config.yaml
d_model: 384
d_mlp: 1024
norm: "rmsnorm"
rope_base: 10000.0
rope_fraction: 1.0
attn_scale: 0.125
extras: ["capped logits"]
warmup_steps: 200
decay_fraction: 0.902
final_lr_fraction: 0.05
steps: 8861
MLP neurons of a small language model. Each row is named by its layer, matrix (gate and up: input weights) and neuron, and shows model dimensions 144-207. Each number is 128 + 24 x the weight over its row's rms, rounded and kept within 0 to 255. A neuron's up and down rows have the sign that makes its largest values positive.
A block is one neuron, or neurons of one layer that tend to fire together. After each block is what it responds to, as a language model described it from the Wikipedia text at the highest values.

L9.gate106 [119 106 129 112 182 137 132 126 136 127 128 138 111 145 153 111  95 123 102 170 144 127 137  88 106 105 123 112 117  97 123 127 139 155 146 173  86 157 134 114 163 120 149 126 115 156 125 134 143 161 126 118 117 103 140 123 126 122 197 180 121  82  80 105]
L9.up106 [114 109 135 127 110 120 160  94 137 138 145 101 114 134 110 146 147 138 131 111 163 109 136 152 110 134 150  91 150 167 139 112 132 112 117 142  81 129 160 114 158 131  99  87 136 126 133 134 107 169 129 152 166 147 144 174  99 151 165 106 137  82 156 145]
L9.gate377 [ 89 111 179 135  90 152 101 122 145 161 156 144 107 159 146 117 133 127 115  97 165 136 118 154 118 120 162 148 112 119 111 158 148 135  96 127 130 161 117 117 107 155 192  94 106 125 149 136 128 109 119 118 155 118 135 141 170 143 131 149 144 132 115 102]
L9.up377 [128 103 105 130 118 124 123 126 100 140 146 115 140 128 127 158 147 112 146 146 126 168 129 128 114  71 165 167 109 172 115 151 107 159 125 170 112 167 154 115 152 169 103 116 126 127 130 142 155 122 138 147 110  94  92 124 118 149 109 148 140 136 130 133]
L9.gate447 [131 125 155 108 106 130 149 137 152 121  98 139 143 186 134 164 135 136 138 128 193 171 165 134 142 184 156 123 179 131 126 154  79  96 130 155 154 172 110  93 121 145 132 112 121 111 152  70 145 112 121 131 137  98 114 127 150 105 122 138 140 128 146 106]
L9.up447 [148 107 117 133 152 123 113 186 124 162 126 128  66 111 116 115 168 140 131  76 171 149 174 129 142 140 125 174 138 142 107  98  88 120 134 140 132 146  97 145 137  97 127 112 157 109 112 139 127  88 100 127 129 176  92 117 133 118 151 143 146 106 137 112]
L9.gate620 [136 109 102 100 128 135 142 144  51 110 137 157 102 139 117 153 176  97 128 124 182  96 129 141 143 116 184 153 161 115 172 121 125  71 171 108 123 161 131  92 131 158 112 147 136 150 139  91 131 161  90 128 154 120 153 153 173 162 113 154 163  96 144 132]
L9.up620 [101 111 107 138 141  98 104 140 144 150 118 183 130 144 153  88 158  91 178 159 141 151 102 109  82 130 146 131 136 102 126 147 139 118 119 114 127 132 139 139 123 147 102 132 124 123 128 145 158 127 134 104 123 137 114 131 176 161 128 151 101  81  92 146]
L9.gate742 [119  81  80 131 104 137 108 115 168 133 186 117 135  96  95 120 148 174 118 159 118 153 156 121 140 111 150 146 117 114 133 158 143  95 112 150 165 143 154 115  77 110  66 135 118 156 128 149 194 140 124 154 160 125 131 105 207 139 138 152 164 132 133 104]
L9.up742 [100  61 141 106 121 127  92 136 150 106  91 158 109 106  85 163 139 158 139 142 174 138 159 124 103 150 168 160  83 134 166 125 157  98 107 103 130 114 151 104 105 113 110 188 146 113 113 116  94  88 121 118 155 127 152 157 109 177 177 147 143 137 167 105]
L9.gate745 [175  70 103  98 152 107 104 136 125 129 113 132 110 143  83 125 181 128 149 152 140 123 148 115 117  75 149 149  93 113 150  96 121 108 177 138 135 127 133 133  96 123 126 110 132 146 143 134 132 111 123 155 150 150 157 130 114 103 119 160  93 135 133 102]
L9.up745 [151 110 131 124 130  72 111 114 108 116 132 161 113 144 112 107 128 106 125 144 131 110 151 134 124 126 120 110  87 130 108 132 103  72  92 133 106 130 111 100  99 143 123  87 119 102 114 154 127 146 118 115 112 112 110 137  84 110 129 128 169 161 175 141]
L9.gate890 [145 129 100 178 126 145 156 104 112 115 135 111 138 123 110 109 113 107 138 163 145 126 163 120 131 110  71 133 121 109 161 125 136 116 122 136 107 142 124 129 138 129 109 112 134 116 101 135 141 157 155 107 192 142 143 118 133 167  66 164 131 121 142 163]
L9.up890 [159 166  78 128 124 114 110 150  81 121 155 102 140 134 151 162 137 141 145  80 155 135 147 116 138 124 120 126 131 156 126 158  81  95 144 140 160 144 110 102 130 143 193 114 137 114 132 132 158 199 125 100 126 137 114 131 145 150 112 105 113  96 128 124]
L9.gate1017 [123 122 106 145 130 117 118 145 121  94 147 158 125 154 134 128 189 142 180  96 140 131 149 104 131 150 100 100 149 100 139 133 142 151 139 110  93 163 148 155  87 126 137  86 134 104 140 114 152 166 155 125 143 122 104 148 145 152 125 104 114  99 156 107]
L9.up1017 [129 115 140 144 136 116 143 134 101 104 100 150 182 125 114 139 131  98 115 162 153 120 125 110 160 107 141 133 160 112 115 148 109 121 131 108 152 156 137  91 153 147  85 102 103 102 119 113 162 124 168 126 150 131 109 130 143 141 122 127 128 142 117  95]
Responds to: First piece of names

L8.gate64 [138 139 126 134 121  89  97 127 112 148 136 160  94 155  66 148 105 121 187 171 174 140 164 139 142 115 114 139  93 144 140 106 139 108 144 110 161 155 104 140 136 177 113 105 149 150 133 124 162 126 109 106 115  94  97 129 116  86 141 153 127 110 142 126]
L8.up64 [151 113 135 135 140 135 138 149 166  95 157 124 110 152 130 157 141 149 110  95 148 125 133 144  90 114 133 120 142 118 130 128 142 108 122 130 137 134 152  89 113 145  84 156 162 117 146 192 147 133 158 124 174 101 115 154 128  92 158 127 131 125 163 117]
L8.gate169 [112 127 143 128 112 113 131 104  81 130 155 150 118 122  86 121  99 147 132 136 109 119 155 107 168 130  65 118 112 107 133 153 105  96 121 148 130 136 166  99 122 118  73 138 138 136 180 101 119 130 111 128 126 117 160 145 102 109 132 148 114 141 162 112]
L8.up169 [115 125 120 149 151 132  96 132  98 120 125 165 120 109 103 125 162 104 108 146 132 140 150 141 145 148 130 148 174 101 124 111 164 134 133 106  72 120 115 112 153 132 130 152 117 126 126 156 135 144 144 108 126 139 125 128  79 124 149 113 132 127 120 121]
L8.gate344 [105 159 169 212  91 115 114 133 131 159 144  82 137 102  75 156 172 129 140 105 138 127 160 126 181  92 136 163 108 121 134 135 108 132 173 118 156 107 140 135 157 129  91  80 125 141  88 154 133 120 115 142 103 149 133 169 121  75 146 106 146 160 172 155]
L8.up344 [164 153 152 211 126 124 105 145 123 146 120 133 130 137 107 125 159 135 142 125 158 144 173 146 204 113 124 127 116 133 140 109 104 113 142 122 152 131 149 116 155 132  85  88  93 129 110 159 118 144 130 142 104 122 103 161 135  98 144 141 140 132 201 180]
L8.gate395 [136 130 180 101 120 101  79 116 113 115 161 106 119 137 121 115 133 118 172 146 126 167 145 117 134  63 104 135 117 143 148 114 130 108 141 171 156  93 103 110 153 132 130 128 115 113 105 124 126 133 120 123  99 150 123 141 115 108 153 123 122 150 147 138]
L8.up395 [134 129 137 139 157  89  63 124 112 100 145 140 132 153  80 124 125 118 133 158 146  92 174  93 152 100  91 154 100 147 160 127 118 143 118 119 149 136 123 117 140 132  91 109 105 130 165 157 136  81  93  81 112 134  95 139 133 102 137 157 107 151 167 133]
L8.gate411 [162 134 165 145 163 123 156 121 144  77 144 160  88 138  98 124 115 128 128 156 145 107 141 153 163 151 158 117 142 118 123 100 137 125 130 103 158 128 141 104 129 117 130 113 119  51 168 140 135 136 165 113 125 142 138 117 155  95 139 105 126 102 141 106]
L8.up411 [110 159 141  94 116 142  95 150 149 158 120 136 152 160 109 132 176 126 125 106 138  99 150 123 147 104 122 169 144 181 159 125 128 110 102 130 103 148 164 113 145 127 128 132 146 140  88 145 126 126 131  80 132 108 102 141 104 137  96 144 159 135 137 119]
L8.gate482 [168 111 158 122 107 122 113 123 130 156 180 155 136 174 145 131 108 141 154 134  99 174 145 162 121 115 124 116 130 138  89 148 103 126 135 135 164 145  97 142 126 151 157 144 145 124 180 161 133 157 134 103 152 139  88 115 142 128 131 148 137 136 141  92]
L8.up482 [169 114 167 148 125 132 131 146 183 113 128 150 127  97  95 128 146 134 157 130 122 168 154 139  92 140  83 127  84  93  88 114 131  96 133 165 118 124 114 130 102 181 103 134 144 110 168 167  90 147 120 122 124 121 118 102 151 139 129 116 127 150 141 145]
L8.gate622 [107  91 140 139 103 113 111 125 107 134 132 151 114 114  92 127 132 117 120 151 128 118  93 138 139 106 112 148 143 115 140 106 108 108 163 127 127 194 140 107 122  95 144 120 149 134 139 100 152 112 168 144 150 152 158 149 166  94 121 145 150 148  92 127]
L8.up622 [137 115 168 126 141 141  98 133 169 143 164 155 137 155 123 123 102 138 166 122 105 129 134 112 112  85 164 104  77 127 128 115  88 140 180 142 139 167 108 109 126  81  91 131 158 164 167 136 142 109  84 137 143 108 156 148 133 128 131 137 156 167 132 112]
L8.gate981 [118 146 130 167 124 119 108 134 149 129 139 136  98 116  78 168 113 125 122  99 108 134 149 117 161  78 150 161  90  66 143 123 126 104 170 149 120 105 116 118 141 137 119  76 134 165 102 175 108 161 107  90 159  87 110  98 135 138 102 138 121  93 117 106]
L8.up981 [156  93 178 142 127 128 133 136  95 123 104 138 167 104 160 160 171 176 121 168 124 133 142 108 129 134  77  90  91 127 154  92 141 133 144  96 135 146 148 131 149 144 143 187 136 156  81 123 129 117 143 120 101 157 157 123 125 127  98 115 145 137 175 151]
Responds to: Mid-word pieces of rare names

L8.gate120 [158  96 166 145  92 120 129 124 141 134 132 146 122 175  58 158 179 154 129 133 126 153 163 163 113 103 124 134  99 115 133 132 124 132 108 131 146 125 114 131 132 156 128 202 118 173 151 117  84  89 116 126 137 108 136 129 108 135 181 108 132 132 139  97]
L8.up120 [132 114 156 138 162 101 128  83 155 136 173 114 153 114  77 137 145 153 169 126 107 137 115 144 149 118 168 116  96 126 138 130 123 146 154 117 117 112 108 135 113 177 113 156 117 117  73 181 101 160 136 110  95 142 138 116 163 150 145  99  89 185 122 116]
L8.gate290 [146 138 104 117  94 122  75 137 107 115 129  99 141 133  94 103 147 130  95 131 104 113 132 141  99 132 130 142 110 135 103 144 121 116 129 137 157 171 136 106 150 113 149 136 104  92 110 133 119  89 112 158 142 156 130 132 149 110 148 172 112 138 140 116]
L8.up290 [122 151  92 172 128 136 120 135 129 138 113  86 151 147 129  94 171  92 132 120 115  98 156 130 141  91 133  98 167 109 127 107 119  85 140 114 169  97 114 157 143 118 154 172 115 143 110 126 147 128 102  93  91  71 100 154 101 124 100 108 121 108 114  89]
L8.gate355 [147 140  75  76 103 137 128 112 149 114 141  71 113 131 124 136 122  80 119 116 124 117 123 103 151  73 124 121 130 142 148 149  99 137 151 122 135 125 109 131 170 156 179 129 105  95 119 146 134  86 111 142 130 159  82 117 129  46 128 124 157 137 141 113]
L8.up355 [177 119  98  57  82  94 119  98 110 124 118 119 140 175 102 124 117 126 131  89 119 119 110 123 116 100 107 104 123 142 135 195 103 112 139 104 165 104 108  55 110 112 128 191  95 111 116 160 117 128 110 140 126 144 100 143 147  89 140 157 128 128 148 125]
L8.gate472 [143 134 124 112 114 101  99 122 118 110 146 115 121 183 126 138 130 116  99 102 115 110 155 105 193 134 146 127  99 137 152 134 130 155 134 155 141 115 104 111 143 141 158 103 178 118  68 143 134 115 149 114 102 170 120 168 125 106 112 151 142 163  96 132]
L8.up472 [132  70 148 118 143 137 143  89 150 128 159 115 155 145 104 126 124 163 161 154 139 112 122 123 135  82 120 131 144 158 177 120 112 104 101 128 105  91 138 100 124 139 128 160 140 100 139 113 108 188 109 171  93 104 102 167 126 137  78 166 116 132 170 120]
L8.gate501 [137 137 102 113 154  83 128 159 161 120 115 112 108 186 133 109 102 124 120 134  96  86 119 108 123 110 165 158 115 115 110 112 165 125  78 120 109 136 147 114 161 130 138 113 177  90 123 137 110  97 129 131 115 115 175 138 154 122 141 121 132 153  71 126]
L8.up501 [156 109 107 175  89 150 135 132  95 146  84 116 155 131 148 103 128 102 153 156 127  94 105 123 103 114 117 143 138 142 105 208 153 128 126 146 168 129 117 150  88 139 123 149 131 121 119 135 182 130 145 144 150 155 161 122 110 123 111 164 144  86 109 155]
L8.gate579 [114  97 108 144  86  99 108 111 165  92 113 149 110 119 100 145 116 106 122  91 130 153 129  92 164 157 114 113  96 131 124 110  99 112  97  99 153  89 123 132 100  91 164 135  68 171  93 132 119 174  83 119 142 104  93 135 110 127 119 143 127 130 119 122]
L8.up579 [161 120 142 130 135 140 106 122  87 106 115 118  81 106 100 103 152 124 116  84 127 143 128  96 153 100 111 134 128 109 138 149 106 118 153 130 110 103 120 195  92 141  97 138 138 136 136 129 133 143 146 153 146 138 129 141 142 154 138 169 129 121 141 160]
L8.gate691 [105  72 113  74 154 110 103 139  94  91 143 128 127 130 156 147  79 131 147 142 130 101 120 104 113 166 125 114 161 118 128 114 104 118 174 118 148  95  93 122 101 100 139 153 122 141 141 122 139 127 128 134 172 163 139 161 124 131 162 137 129 148 163 147]
L8.up691 [ 82 144 106  52 129 125 136  93 109 168 128  72 138 120 151  87 182  91 107 143 121 139 123 145  80 119 148 112 116 123 152 125 118 117 154 140 119 142 115 124 107  81 144 155 123 146 171 122 110 138 137 167 122 132 119 126 138 139 149 155 140 167 126 142]
L8.gate787 [110 140 114 116 133 138 116 137 109 134 170 145 131 123 108 114 131 170 134 140 133  70 161 111 101 122 129 130 119 104 126 123 118 164 158 116  76 114 123  86 189 112 138 130 124 146 131 146 127 128 138 110 105 139 147 160 122 113 148 182 109 118  99 154]
L8.up787 [173  91 130  83 117 142 106 105 112 132 189 166  96 116 140  86 126 105  98 156 115 110 101  90 124 102 105 116 114 118 168 140 135 123 140 122  73 132 171 126 145 108 142 143 136 140 154 118 141 145 153 121 143 113 143 140  95 103 138 149 111 131  98  79]
Responds to: Genus-name word pieces

L11.gate1017 [ 91 156 109 107 120  93 120 136 114 119 116 154 143 128 115 106 169 144 128 109 149 120 141  90 170 133 106 115 110 116 126 164 156  86  68 160 109 170 129 100 125 100 117 142 165 142 148 109 135 147  88  73  94 139 165 133 136 159 163 128 121 101  96  87]
L11.up1017 [185 120 149 112 140 148 123 161 134  92 106 123 113 178 140 144 124  89 106 157 135 114 156 109 130 135 125 147 148 119 164 136 121 118  89  81 130 101 116 149 121 136 147 141 138  92 146 149 148 108 115  72 138 151 114  84 119 174 154 169 109  67 104 167]
Responds to: Repeated-name start tokens

L9.gate7 [141  69 150 187 107 138 157 109 101 134 172 106 135 106 173 128 129 147 144 125 128 177 167 114 119 160 143 132 124  98 143  82 138 136 129  81 159 130 150 128 105 154 102 142 130 130 124 178 116 100 135 116 110 131 128 109  85 165  87  91 116 161 157 184]
L9.up7 [151  97 137 136 133 148 118 157  99 151 145 162  77 176 145 138 120 152 132 135 113 114 138 128 120 112 134 129 109 117 132 112 118 128 101 102 121 124 103 117 116 136  98  67 142 148 117 134 140 140  99  95  93 155 141 127  86 134 113 130 148 132 136 140]
L9.gate38 [163 139 126 133 148  85 153 121 118 123 108 129 151 156 148 201  78 171 125 172 151 141 117 111 159 191 109 120 158 125 161 120 122 192 137  69 102 124 134  95 101 144 154  96 128 137 110  77 154 118 121 107  93 113 104 148 128 188 164  87 118  91 136 110]
L9.up38 [116 148 136 147 145 125 147 123 152 162 104 109 116 104 146 136  97 153 123 138 143 132 111 145 142 131 138 174 119 106 132 117 145 141 139 135  97 139 131 114  98 151 166 152 152 132 108 129 146 112 142 150 108 103  77 161 160 120 136 109 159  97 155 110]
L9.gate84 [149 134 123 157 143  83 122 137 133 130 122 141 114 116 142 124 139 128 148 111 119 136 177 122 111 140 121 147 147 199 167 162 135 141 131 101 127 157 112 130 124 110 138 136 116 125 112 109 152 111 159 105 101 138 119 116 110 147 131 146 141 153 140 137]
L9.up84 [149 116 135  98 164  96 104 145 130 146 113 127 112 144 151 143 113 142  86 114 135 139 113 137  95 175 128 124  93 168 117 133 143 132  92 109 155 169 144 126 125 176 150 165 121 160 109 148 127 104 134 155  52  93 112 124  85 103 129 164 165 116 148 142]
L9.gate170 [158 115 137 160 163 111 143 114  96 127 148 102 134 156 150 152 144  85 112 153 170 148  78 162 138 151 116 126 130 150 126 134 152 126 169  99  86 143 107 117 106 113 135 119 136 108 162 128 137 111 110 141  84 103 150 131 114 191 106 147 104 162 130 137]
L9.up170 [138 157 141 136 140 135 152 135 136 110 139 119 126 102 149 195 135 171 143 163 139 150 190  95 139 120 172  71 129 110 128 121 128 164 100  86 140 113 119 138 127  92 159  95 138  98 116 146 114 118 133 113 111 122 143 142 143 175  91 159  86 131 145 154]
L9.gate393 [117 125  94 156 125 129  98 112 136 145  98 116 117 164 151 143 126 127 149 134 144 143 148 151 108 129 118 126 126 149 112 140  57 148 124 134 170 141  91 103 129 116 138 167  71 119 155 154 147  98  96 129 119  95 150 124 154 130 112 132 125 138 124 168]
L9.up393 [130 104 107  98 146 127 132 134 119  93 123 123 148 128 127 134 113 127 150 117 164  96 135 156 139 115 143 173 114 135 151 105 145 138 126  96 148 135 134 157 101  88 129 150 103 112 114 153 148 114 101 120 113 135 152 155 135  66  99 122 146 174 168 138]
L9.gate707 [136 121 122 126 147 143 136  99 144 134  89 100 141 135 101 139 128  87 140 144 128  99  98 170 142 113 138 124 108 141 137 167 139 134 124 123 125 115 173 107 127 136 175 164 113 146  96 142 109 131 163 138 139 118 100 144 155 154 117 133 153  78 132 147]
L9.up707 [137  84  85 154 130 127 160 122 151 156  83 138 128 105 145 120 133 173 147 150 161 135 103 153 133  92 118  92  86 102 157 129 143 109 117  74 125 115 139 110 112 114 142 115 121 143 112 119  92 119 141 146 110 172 132 177 128 139 127 128 143 183 144 140]
L9.gate882 [128 100 151  91 129 135 115  87 118  95 129  98 107 153 161  94  98 142 107 114 119 142 158 147 118 111  95 125 132 191 140 188 116 152 125  96 109 153 117 124 132 104 143 129 135 173 133  96 154 131 150 142 171 140 133 155 149 133 130  95 138 154 105 148]
L9.up882 [116 162 124 121 128 133 115 178  94 155 147 111 124 128 128 138 134 157  88 133 140 125 141  88 150 140 124  52 112 128 125 148 129 173 153 113 150 113 185 119 104 123 126 167 203 147 137 150 149 114 105 134 131 127 142 124  98 143 151 126 148 130 180 125]
L9.gate994 [128 133 106 113 148 121 159 160 109 119 154 128 129 130 159 118 136 135  86 123 160 130 152 146 186 155 128 140 103 145 118 122 104 104 136  83  96  71 111 115 135 127 158  98 102 143 142 148 153 114 146 106 133  99 166 160  99 132 121 157 166 120 129 121]
L9.up994 [106 123 154 137 152 122 133 149 113 122 122 115 156 139 177 153 168 107  94 111 153 122 137 127 134 127 118 139 156 167 102 154 123 177 141 120 191 130 136 150 137 104 105 111  99 144 139 149 113 130 103 119 103 132 101 110 114 141 127 135 123 125 129 107]
Responds to: Year-range end in lists

L8.gate161 [133 166 160 122 144 161 152 158  96 157 135 149 131 121 103 176 101 102 151 111 154 138 125 109 118 137 130 117 102 149 135 159 146 118  76 125 174 148 140 142  53 139  98 132 183 170 144 112 124 151 117 125 144 155 138 111 185 108 148 131 117  93 131  89]
L8.up161 [102 100 147 153 180 131 143 189 146 142 111 166 150  98 178  84 143 123 109 140 105  94 114 174 151 177 131 120 147 102 102  90 139 165 102 179 129 117 114 113 130 123 130  99 116  85 106 147 104 168 103  96 101 136 132 147 113 148 138 126 108 100 114 134]
L8.gate258 [147 129 141 167  63 105 136 125 173  99 104 118 134 159 133 116  80 130 175 135 132  91 161 106 128 145 126 114 155 110 131 110 169 145 164 108 139 140  89 155 103 128 124 120 155 109 117 156 104  81  52 113 135 133 134  98 148 122  91 149 150  94 127 141]
L8.up258 [122 142 172 136 135 151 115  74 146 128 151 192 175 105 168  95  88 123 115 110  87 108 117 129 121 106 134 123 131 122 181 117 155 132  97 120 108  79 134 153 125 159 113 136  91  77 149 103  81 147 137 131  74  95 149 143 132 104 149 114 143  79 117 144]
L8.gate270 [ 90  89  99  86  71 106 166 134 154 137 146 126 122 120 124 136 125 174 149 112 104 147 143 147 140  99 143 134 105 129 154 159 110 119 101  65 135 104 140 163 143 142 147 141 162 113 128 143 136 134 114 137 143  99  97 155 164 127 128 112 147 104 177 134]
L8.up270 [107  95 135 139  99 110 145 161 128 208 160 163 122 132 123 121 132 120 126 134 156 139 126 150 139 139 127  95 200 143  93 133 129 145 109 129 136 136  75 139  92 130  89 105 160 160 152 121 109 144 124 108  91 128 127 103 160 136 156 135 127 155 129 166]
L8.gate548 [118 134 149 132  89 147 134 160 144 100 117 104 139 136 121 170  95 123  91 154 131 132 179 176 138 120 127 136 139 170 151 115 120 132 138  98 165 126 133 142 119 161 145 119 141 138 121 137 122 138  99 114 129 157 127 132 125 170 133 133 148  75 157  98]
L8.up548 [124  72 154  96 178  69 163 125  96  77 143 149  98 136 123 152 194 110 132 112 127 127 133 156 111 148 117 108 158 124 131 146 137  98 145 142  87 134 141 115 145 124 131 167 192 123 161  89 120 105 134 134 112 147 134 153 122  97 163 140 166 120 160 131]
L8.gate596 [ 98 124 114 118 161 124 194 141 123 108 146 162 118 129 137 168 200 132 143 122 117 145 128 126 119 125 159 104 149 124 123 147 149 123 158 118 114  94 116 131 136 167 141 185 100 120  91 177 146 173 134 140 133 144 132 166 137 162 101 139 140 101 149 133]
L8.up596 [131 117 152 119 148 117 138 156 158 125 125 109 124 133 147 157 188 161 144  95 116 172 138 125 133 136  79 158 143 174 128 138  95 125 109  95 110 189 145 129  97 121 131 114 142 121 113 103 185 142 132 176 119 138 105 154  96 124 115 156 139 169 163 128]
L8.gate635 [129 160 125  99  92  88 161 136 159 150 141 148 143 117 147  98 115 151 101 159 130 139 181  95 128  78 101  98 146 122 138 134 109 128 163 151  75 138 120 107 133 128 139 145 133 139 137 120  98  83 107 144 130 121 107 114 115 171 157 143 109 135 143 159]
L8.up635 [137 115 119 130 144 100 122 101 105  96 111 201 115  85 145 142 133 150 138 125 109 131 119 136 116 123 137 141  86 122 152  83 114 115 114 132 144 129 133 120 142 130 133 113 107  95 149 123 117  98  80 144  92 120 124 129 121 190 112 168 144 111 152 120]
L8.gate850 [136  91 110 141 119 139 167  95 153 147 102  76 151  98 158 121 163 130 113 166 117 159 123  92 116 116 120  95 148 141 122 103  92 112  82 149 102 133 112 204 149 108 148 141 144 127 136 115 157 134 138  64 150 107 129 112 105 126  72  89 106  99 102 128]
L8.up850 [151 101 125 103 124 113 143 139 127 105 126  94  88 190 110 158 117 114 146 119 112 142 119 162  89 100 100  86 112 115 123 120 166 103 116  97 146 122 104  95 138 113 165 111 123  87 102 126 131 166 167 136  82 117 115 129 160 119 129 147 157 129 135 110]
L8.gate914 [134 139 125 150 112 160 169 166  65 112 139 117 122 118 160 141 172 171 124 128 141 147  78 106 145 138 126 125 110 144 130 142 116 123 138 144 109 132 145 150 153 131  96 122 146 135 154 121 141 138  69  59 117 104 156 123 120 134 129 178 148 105 139 148]
L8.up914 [ 98 119  81 137 137 102 100 155 106 101  81  58 151 157 126 127 140 138 137 150 168 135 108 107 126  94 157  85 149 140 136 159 135 128 136 135 114  93 120 142 105 102 115 126 106 119 123 153 150 166 133  96 110  92 122 123 108 144 148 169 127 135 146 137]
Responds to: Closing years in ranges

L9.gate168 [136 118 142 150 124 121  73  94 124 154 103 131 104 147  97 168 159 125 145 113 117 119 128 145 161 163  95 129 134 121 133  98  87 136 129 118 109 113 155 168 125 148  92 155 124 192 117 133 128 113  87  96 138 137 115 161 142 136 115 119 122 127 145  90]
L9.up168 [157 128 118 124  98 108 128  82  85 164 106 163 104 117 138 127 119 113 140 186 127 101  88  83 136 131 130 152 101 134 146 151 104 136 105 119 158 125 133 133 143 144 133 151 159 114 125 106 132 136 157 102 141 135 132 142 123 107 127 145 133  98 109 132]
L9.gate181 [139 115 118 139 129 135 143 145  66 140 164 138 131 131 111 116 126  95 151 121 136 127 130 109 141 123  85 111 133 126 119 172 132 172 117 116 124 103 116 122 113 156 144 209 119  87 145 143 140  96 109 128 132 131 127 156 151 118 127 133 122  87 173 155]
L9.up181 [163 156 116 108 127 134 111 120 110 114  97 130 150 154 157  97 131  92 154 132 131 137 125 110 146 145 139 135  98 101 134 137  98 171 153 117 117 139 124 167 154 123 102 134 164 131  99 109 128  99 126  97  92 137  93 104 156  87 151 148 150 148 123 119]
L9.gate277 [135 113 131 143 150 149  89 122 145 129 126 141 110 147 111 107 150 124 160 147 128 132 176 159 102 107 118 133 126 125 101 177 118 103 182 103 136 137 119 128 114  99  94 129 101 148 143 118 118 111 120 105 132 111 147 130  95 120 123 189 128 141 158  93]
L9.up277 [163 187 122 124 143 112 115 108  97 134 150 101 124 121 144 113 143 107 116 172  89 154 163 151 136 119 138 113 112 158 130 122 138 141 101 155 131 120  97 114 139 136 127 170 130  99 103 117 134 123 108 112 115  86  82 140 149 121 144 121 106 136 130 112]
L9.gate491 [118 119 139 142  74 117 104  86 134 121 107 140 104  96 117  98 138 159 115  94 139 138 157 127 113 123 101  94 105 123 144 171 130 118 123 132 123 122 111 139 140 159 124 152 127 144  99 139 151 136 143 151 135 154  84 145 128 165 127 153 141 141 165 146]
L9.up491 [119 147 105 131 121 141  95 104 133 122  72 121 110 120 122  73 132 137 120 104 129 138  85 135 140 119 158 112 135 107 121  93 113 145 146 142 117 136  93 168 125 121 114 125  92 125 151 177 131 119  96 127 159 134 112 129 110 102 133 121 143 162 176 111]
L9.gate559 [113 119 118  97 123  47 130 133 170 131 124 145 143 140 136 147 135 126 133  74 127 107 119 116 100  78 100 149  68 155 196 153  80  75 118 127 162 125 129 101 104 137 167 166 136 167 123 121 156 107 121 100 120 161  69 140 119 103 111 126 120 137 151 115]
L9.up559 [124 121  82 136 138  86 135 117 170 161 115 160 109 152 113 151  93 123 126 124 210 129 135  90 150 159 160  99 102 131 120 139 122 156 120 148 146  88 155  97 137 140 137  85 138  83 103 118 112 101 156 162 150 158  64 113  97 108 100 171 102 144 160 119]
L9.gate939 [115 125 128 101 114 107 123  89 133 113 122  80 166 125 153 153  93 125 110 188  90  90 149 105 125 113 127 142 137 152 147 110 128 135 141 105 136 118 128 159 134 123 159 119 161 114  93 104 143 135 152 101  92 114 109 118 144  85 175 186 122 120 189 129]
L9.up939 [108 126 108 112 112 149 153  96 141 139 105 154 183 105 150 140 142 163 110 123 154 135 131 133 110 143 140 130 123 171 125 161 143 115 162  90 144 113 163 175 126 123 105 117 136 141 119 132 172 102 102 154 100 147  90 156 143 135  96 111 127  79 150 126]
L9.gate995 [149 123 137 128 144  99 118  82 117 151 118  64 133 168 132 105 141 129 158  91 116 132 133 109 144 126 125 144 122 107 149 135 141  82 118 115 157  81 144 139 128 170 128 141 147  81 127 138 136 114 115  78 134 103 172  87 109  89 129 149 114 180 140 116]
L9.up995 [124 161 128  88 121 146 119 121 119 131 183 120 127 184  74 119 143 135 124 159 156 165 142 131 119 154 128 100 117 159 138 166 136 144 104 120 135 128 144 124 167 143 118 138 132  93  96 135 155 104 127 139 145 111  96 127  99 109 103 122 112 139 162 106]
L9.gate1014 [187 108 136  60 126  85  98 119 127 162 111  79 108 163 107 131 131 100 123 108 112 132 108 146 101 116 126 108 142 133 177 134 119  95 157 150 104  82  96  88 132  91 146 185 151 133  93 111 109 176  91 120 128 139 147 109  99 141 110  89 106 102 153 140]
L9.up1014 [143 144 131 145 139 149 128 169 149 131 113 103 157 110 108 127 131 162 123 156 124 128 116 120 126 138 110 138 111 103  80 136 115 148 117 168 145 103 142 138 132 109 133 112 136  85 135 108 186  83 116 119 112 122 136 130 196  90 119 147 136 117 125  69]
Responds to: Genus-name endings

L11.gate855 [120  89 151 150 104 147 106 111 137  95 166 150 141 139 102 140 149 144 146  99 159 148 119 132 131  92 132 104 107 161 166 101 147 120 105 108 124 143 136 137 191 154 118 142 139 113 133 171 108 136 113 106  99 134 140 160 153 163 108 119 106 125 133 134]
L11.up855 [135  91  96  92 138 124 106 135 181 140 169 115 147 158 171 146 128 107 166 167 104 141 164 154 112 192  97 122 151 157 158 126 170 110  84 140  87 135 135 137 143 143 121 115 161 149 138 134 124 158 116 134 109 113 156 124 160 125 130 159 140 117 101 127]
Responds to: Table cell entries

L11.gate712 [162 109 134 163 145 100 142 106  91  92 161 108 100 104 157 102 105 144 102 104  88 102 107 135 142 132 146  88 129 128 105 144 121 164 136 114 124  81 165 127 107 150 111 182 174 132 120  74 149 119 122 137 111 134  96 131 126 135 183 141 150 113 164 128]
L11.up712 [ 92  97 115 122 114 140 135 137 124 149 112 129 113 121 140  83 168 121 125 147 108 144 140 107 139 111 120 102 143 111 107 157 133 109 122 132 149 114 110 125 113 142 115 207 136 105 119 146 149 101 133 162 129 148 121 126 117 104 130 143 106 133 130 128]
Responds to: Taxonomic names, infobox fields